python train.py --num_hidden_layers=13 --hidden_size=384 --num_attention_heads=6 --num_key_value_heads=2 --head_dim=64 --intermediate_size=1024 --vocab_size=6865 --hidden_act="swiglu" --norm="rmsnorm" --norm_place="pre" --norm_eps=1e-05 --positions="rope" --rope_theta=10000.0 --rope_fraction=1.0 --qk_norm=false --attn_scale=0.125 --bias="none" --tie_word_embeddings=false --parallel_block=false --init="uniform" --init_std_qkv=0.0311 --init_std_o=0.0 --init_std_up=0.0311 --init_std_down=0.0 --optimizer="cautious_adamw" --learning_rate=0.000998 --beta1=0.9 --beta2=0.95 --weight_decay=0.24 --lr_head=0.00813 --max_grad_norm=0.5 --warmup_steps=331 --schedule="wsd" --decay_fraction=0.74 --decay_shape="linear" --final_lr_fraction=0.0 --batch_tokens=65536 --max_seq_len=512 --doc_mask=true --train_tokens=462600000 --max_steps=7059 --dataset="wikipedia_en"
MLP neurons of a small language model. Each row is named by its layer, matrix (gate and up: input weights; down: output weights) and neuron, and shows model dimensions 0-95. Each number is 128 + 24 x the weight over its row's rms, rounded and kept within 0 to 255. A neuron's up and down rows have the sign that makes its largest values positive.
Before each neuron's rows, "fires on" lists the tokens most often at its 100 highest values on Wikipedia text that the model never trained on.

fires on: "-", " |", " as", ":", " Dr.", " by:"
L10.gate763 [102 135 149 145 142 103 167 140 103 109 160 159 132 111 123 162 151 139  66 165 121 135 109 133 137 150  76 133 110 135 157 159 141 117  86 119 145 186 164 113 166  95 118 159 152 114  62 131 138 187 121 107 118 122 113 120 167 152 137 177 104 150 152 140  80 133  84 177 123 168 129 125  96 148 150  95 107 120 160  87  78  88 126 116 171 140 113 167 155 164 110 130 112 144 139 107]
L10.up763 [126 129 117  92 150 136 141 118  50 166 130 146 140 127 120 124 136 153 134 128 155 127 128 134 131  96 122 141 156 147  92 151 149 151 100 112 138 137 128 140 154 121 102 127 129  86  87 104  60 162 127 122 163 127 142  88 179 144 110 149 125  98 173 111 136 171 110 160 123  70 146 114 153 126 101  98 122 125 147 173 136 130 100 134 153 111 148 155 127 140 136 141 100 155 141 117]
L10.down763 [111 137 127 119 141 122 159 124 178 164 106 141 145 108 176 118 130 158 114 157 141 126 165 148 145 138 131 132 115 101 125 101 114 188  76 100  98 165 129 125 126  98 130 131 151  67  91 128 143 164 144 118 101 103 141 127 137 124 108 166 105 141 141 142 107 144  74 121 106 135 110 130  97 134 106 147 139 125 150  92  90 128 130 122 149 109 142 155 104 141 115 112 136 103  86 145]

fires on: " since", "o.", " and", "e.", "."
L6.gate497 [110 116 119 139 131 112  98 117  77 105 150 148 125 115  92 112 106 167 101 149 129 161  79 137 149 162 147 127 163 111 131 124 123 109 110 121  97 124 158 141 116 129 170 117 105 110  99 120 122 165 133 120  84 117 143 140 170 145 162 154 122 136 172 154  90 152 133 108 144 122  97 134  98 131 125 126 151 144 147 114 134 141 156 128 143 142 181 112 121 169 117 134 134 151 154 143]
L6.up497 [147 119  87 137 114 106 146 139 105 115 117 158 138 161 102 117 131 129 122 125 161 177 100 112 135 126 150 146 129 147 168 189 125 132 108 158 116 145 142 116 107 114 113  92 150 115 122 145 169 136 158  85  84 148 146 119 125 127 172 129 106 153 171 161  99 129 115 138 147 130 111 146 130 114 156  87 163 133 151  70 166 126 149 106 109 121 137 128 171 178 124 171 123 149 139 121]
L6.down497 [157 176 122 109  94 141 145 154 113  98 143 158 175 156 129 155 169 112 128 141 151 138 140 143 104 109  68 160  98 151 148 143 152 111 160 148 135 133  95 144 143 125 133 120 144 121 166 152 142 102  98  96 144 142 144 102 129 128 100  98 151  84 117 145 117 144 114 121 127 120 126 161 146 101 144 123 133  94 137 119 151 100 105  78  96 133 112  97 164 148 165 126 125 117 134 124]

fires on: " Th", " th", "Th"
L3.gate125 [134 159 107  84 147 118 146 120 136 124 154 135 121  71 111  98 113 175 168 140 141  85 114 139 157 109 136 106 126 126 124 143 131 102 128 115 171  87 149 138  91 131 134 165 133  91 112 181  84 163 127  98 150 161 104 133 135 139 151 148 108 136 132 127 168 151 131  61 105 138 123 135 119 129 103 150  99 126 119 146  83 106  62 119 127 110 117 139 153  72 109 108 166 133 115 113]
L3.up125 [116 142 146 114  86 137 122 129 142 131 124 146 146 123 155 154 131 130 148 106 134 163 114 150 136  84 113 167 141 125 147 141 102 115 142 122 129 121 115 146 142 110 110 168 136  75  84 140 101 125 100 137 133 146 100 142  97  92 132  74  80 197 114 123 142 149  91 151 130 136 167  86 108 116  77 106 164 129  99 128 146 140 112 124 134  89 135 144 120 120 140 121 117 120 153 125]
L3.down125 [149 148 110 125 145 118 176 141 145 217 135  97 130  97 130 148 127 124 180 117 142 104 116  97 147 110 148 122  98  97 127 123 123 181 117 123 160 137 128 160 149 114 138 149 115  89 116 155 128 131 118 146 108 136 129 120  86 103 114 131  96 173 127 123 106 127  85 144 104 176 131  92 153 149 128 110 127 104 104 189 116  98  99 136 109  78  99 156 143  84 112 155 135 130 133 118]

fires on: " and", ",", "i,", ".", "e,", "g."
L6.gate495 [112 120 111 101 160 160 102 146 120 121 125 160 121 119  88 147 149 134 185 148 119 136 142 129 148 120 145 162 152 134 104 124 114 113 119 153 129  87 101 112 129 107 117 158 150 131 110 100 145 127 103  74 103 119 120 143 121 133 150 117 148 144 188 110 110 121 143  97  99 112  96 126 125 115 169 123 159 141  96 103 129 135 127 120 126 158 103 168 145 146 101 141 148 188 147 131]
L6.up495 [125  97 123 136 156 141 109 152 133 116 115 146 142 156 137 166  85 124 144 107 118 171 116 107 160 144 102 127 131 130 113  92 134  97 103 112 137 133 131 124 150 117 105 128 121 145 117  97 126 157  90 126 104 126 105 139 134 220 135  91 111 157 157 128 116 142 109 124 152 139  48 172 145 175 122 110 152 118 162 122 118 138 143 136 105 124 111 147 177 167 156 145 172 171 131 148]
L6.down495 [140 122 120  96 110 185  92 133 136 251 129 145 138 148 150 137 169 112 170 125 155 109 131 115 144  87 116 147 110 120 161 125 178 190 110 159 160 126  89 129 131 131 115 142 132  81 165 112 132 134 122  74 121 139 104 131 142 133  90 125 123 149 139 134  94 133 123 141 122 135 126 137 119 153 158 164 102 178 150 104 149 147 127  83 112 161 134 118 135 170 153 122 136 128 129 131]

fires on: " and", ";", " with", " Website:", ","
L8.gate906 [120  87 104 110 147 143 121 124 126 102 170 119 129 157  97 109  95 152  94 113 140 114  94 167 153 128 138 134  97  83  92 102  89 139 151  86 101 115 140 104  96 110  95 100 164 115  91 125 124 140 155 124  91 162 150 147 108  99 141 115 107 131 168 126 115 120 128 161 113 135  99  42 136 165 138 104 135 160 101 111 108 140 120 121 130 113 105 143 168 109 128 108 171 115 142 167]
L8.up906 [105 115 107 136 145 128 137 106 129 136 120 165  95 160 132 147 129 146 177 153 127 119 119 146  90 171 114 141 149 139 143 122 137 114 150 114  94 161  91  92 140 152 110 132 101 123 144 112  87  97 155 136  91 148  72 123 139 119 129 142 125 168 209 153  94  78 132 147 149 120 120 127 120 140 179 120  74 178 142 110 123 131 165 169 128 130 103 142 184 107 136 111 140 139 129 133]
L8.down906 [107 157 106 103 122 117 130 171 112 174 129 115 133 150 187 153 144 126 135 138 141 114 144 144 159 111 143  82 147 148 113 118 166 224 106 128 140 119 174 165 142 101 122 120 117 117 177 132 110 126 115 112 153 143 158 169 126 152 122 105 122 180 136 172 150 141 146 130 159 156 158 109 119 179 133 148 100 129 142 148 156 150 112  96 130 107 135 129 113 141 108 116 118 121 114 160]

fires on: "m", "az", "er", "v", "le", "z"
L8.gate985 [ 88  94 115 154 121 122 104 125 131 141 128 114  98 126 117  97 145 143 102 145 159 145  90 149 113 156 148 156 139 132 138  88 173 129 101 123 132  96 189 102  95 117 148 160 124 139 152 141 184 114 136 154  97 137 126 137 137 145 193 179 112 160 149 148 132 113 131 133 128 103  67 130 140 129 174 122 125 130 166 140  93 115 108 110 137 183 152 143 101 104 112 124 127 117  94 171]
L8.up985 [ 80 108 108  84 128 155 164 145 169 135 125 126 142  66  84 145 123 136  96 142 115 110 134  98 142 117 135 107 112  96 121 112 128 144 113 146 123 157 124 113 138 117  81 121 138 124 137 105 127 141 122 146 125 132 119 131 127 105 144 153 104 131 168  83 126  86 154 133 114 197 145 138 141 135 118 143 125 152 146 171 128  88 105 140 171 143  87 134 121 154 156 138 151 183 132 119]
L8.down985 [110 141 149 130 163 144  93 138 129 168 130 121 145 142 159 117 159 143 110 102 145 137 119 126 132 175 136 113 147 133 115 145 103 204 135 113 145 124 102 111 125 128 164 118 162 130 130 132  63  82 134 129 160 151  72 129 115 104 131 103 123 118 101 156 117 161  75 124  92 112 103 156  93 145 122 127 116 114 137 114 125 153 149 132 101 115 151 146  83 121 123 123 127  83 129 163]

fires on: " B", "ies", " scored", "ot", " 100", "i"
L4.gate454 [136  71 105 147 108 129 139 116 149 132 142 147 153 151 108  97 159 107 125 108 156 115  89 134 146 112 143 117 109  77 177 144 102 104 136 123 114 118 119  86 130 146 156 141 158 173 111 123 124 118 118 139 134 145 130 122 150 118 133  87 134 147 148 142 110 119 119 114 123 106 107  52 128 104 123  64  82 157  96 167 114 119 115 151 112 163 102 141 106 122 116 144  82  87 114 154]
L4.up454 [126 133 115 155 111 171 136 152 145 130 112 126 130 107 119 146 102 124 132 153  89 104 106  61 121 117 129 131 146  98 132 146 178 116 110 138 133  93 166 124 127 138 133 120 124 139 124 135 166  75 127 112 119 116 114  99  92 169 140 100 174 136 112 158  91 101 134 141  97 144 139 162 129 116 128 131 118 100 157 109 125 124 152 146 116 102 140 163 153 156 119  70 131 137 111 121]
L4.down454 [118 150 113 172 135 113 118  93  96 153 132 159 132 165 137 116 150 147 126 106 151 144  81 169 139 120 132 127 104  85 161 111  93 130  89 134  90 117 149  96 137 130 138 120 120 176 151 157 161 150 145 137  67 111 146 125 128  95 137 152 109 121 133 122 146 186 152 151 175 103 123  73 113 138 133 154 141 131 110 146 131 136 125 139 138 120 114 136 128 136 154 178 151 178 117 156]

fires on: " Th", " th", "th", "eth", "gy", "enth"
L3.gate511 [115 129 177 154 184 140 174 131 118 106 149 159 124 142 149 155 131 150 129  68 144 171 137 112 146 105  93 166 107 101  90 113 157  63 118 116 150 121 164 139 132 153  80 125 131 129  78 166 102 171  71 140 149 139 139 132  99 123 125 135 101 141 139 127 170 121 125 122 141  95 125 128 101 144 123 125 127 119 131 140 145 134 112  98 121 136 113 132 149  99 118  73 133 155 109 134]
L3.up511 [115 176 123 153 119 143 151 183 117 177 136 145 139 143 167 133 139 135 139 110 155 144 116 125 153  89 135 127 132 117 120 134 111 139 132  96 177 144 153 142  99 142  95 113 107 127 120 141 107 126 137 136 130 119 190  97  58 118 117 140 119 197 134 137 139 128 107 142 146 122 139 140 110 135 108 127 123  95 132  95 149 128 130 105 134  78 121 130 155 115 121  97 125 172 107 107]
L3.down511 [141 147 111 153 120 145 127 156 139 244 123 132 135 145 168 147 115 164 123 144 148 126 116 130 160 106  95 112 111 101  59 157 115 220 114 101 176 174 134 118 136 135 125 121 112 104 116 129  98 137 174 131 129 119 123 130  80 114 128 130 118 156  95 140 136 112 142 156 101 134 164 145 130 136 142 130 102  75 115 124 157 127 110 109 137  98 120 149 146 135 138 129 163 149 107 100]

fires on: " %", " No.", "aw", " =", " '", "est"
L6.gate756 [163 108 146 123 135 130 105 105 121 129 143 173 137 111 108 141 131 158 104 113 131 153 105 135 102 139 104 113 127 121 130 117 204 126 108 166 115 113 127 125 118 107 134 136 130  90 108 116 135 137 137  71 105 126  99 169 130 130  93 120 127 105 113 138  97 114 141 142 119 152 108 128  88 177 166 157  48 155 130 147  95  90 119 112 115 135 174 122 124 100 125 157 138  87 132 162]
L6.up756 [151 118 135 122 136 139  83 148 123 129 134 135 111 137 121 129 160 164 144 106 115 139 157 105 144  79 162 166  99 111  92 130 200 168  97 184 144 121 114 128  77 129 125  97 138 133 144 138 114 138 161 141 111 105  79 125 150 113 119 121 119  94 102 176 154 100 153 126 120 160  78 138 111 178 166 161  92 130 151 142  96 102 157 135 134 124 152  98 104 133 170 151 114 113 146 143]
L6.down756 [119 101 113 155 108 131  77 139 136 118 139 103 134 101 143 122 140 118 150  99  91  99 150 121 112 148 132 118 123 190 123 132 107 117 132 107 155  99 127 121 144 124 122  99 140 136 156 153 162 132 137 158 134 120 129 140  83 101 116 125 128  94  95 131 156 129  98  78 107  84 162 123 130 120 162  59 136 102 112  90 152 161 129 118 141 120 130 108 120 148 141 115 100 148 107 128]

fires on: " |", "|", " medalist(s)", "od"
L10.gate221 [119 107 152 166 116 166 130 134 121 118 128  85 132 153 109 110 110 102 135 110 131  87 130 115 115 132 158 145 112 131 151 132  86 106 110 140 140 144 117 114 131 146 167  91 113 139 162 133 136 150 133 134 101 119 131 111 158 155  81 116 118 164 118  90 132  85 122 128  98 179 135 116 125 134 115 157 141 139 114 107 124 120 152  82 132 106 131 141 184 113 168 128 149  89  98  75]
L10.up221 [160 124 161 119 184 132 104 132 125 110 134 138 154 158 172 134 148 132 141  75 101 138 136 123 101 102 117 147 166 142 122 101  96 160 112 136 106 150 139 141 142 103 151  94 170 127 116 133 100 158 133 127 145 114 145 144 142 113 147  96 151 170 104 150  73 140 108 106 170 109 174  90 109 119 140 122 123 144 142  89 163 133 160 126 117 121  96 143 105  95 145 140 120  98 134 127]
L10.down221 [124  82 126 144 140 119 169 141 128 231 158 158 168  99 110 125 119 120 119 154 174 138 119 162 146 169 157 111 142 135 101 126  85 183 134 143 174 133 162 122 146 114 107 136 130 160 109  98 124 113 116 104 154 143 151 116 129 119 127 137  94 139 148 166 145 144 170 144 128 136 116 128 123 148 162 133 132 140 136 137 174 131 114 106 131 167 127  93 155 111 110 103 110 145  82 161]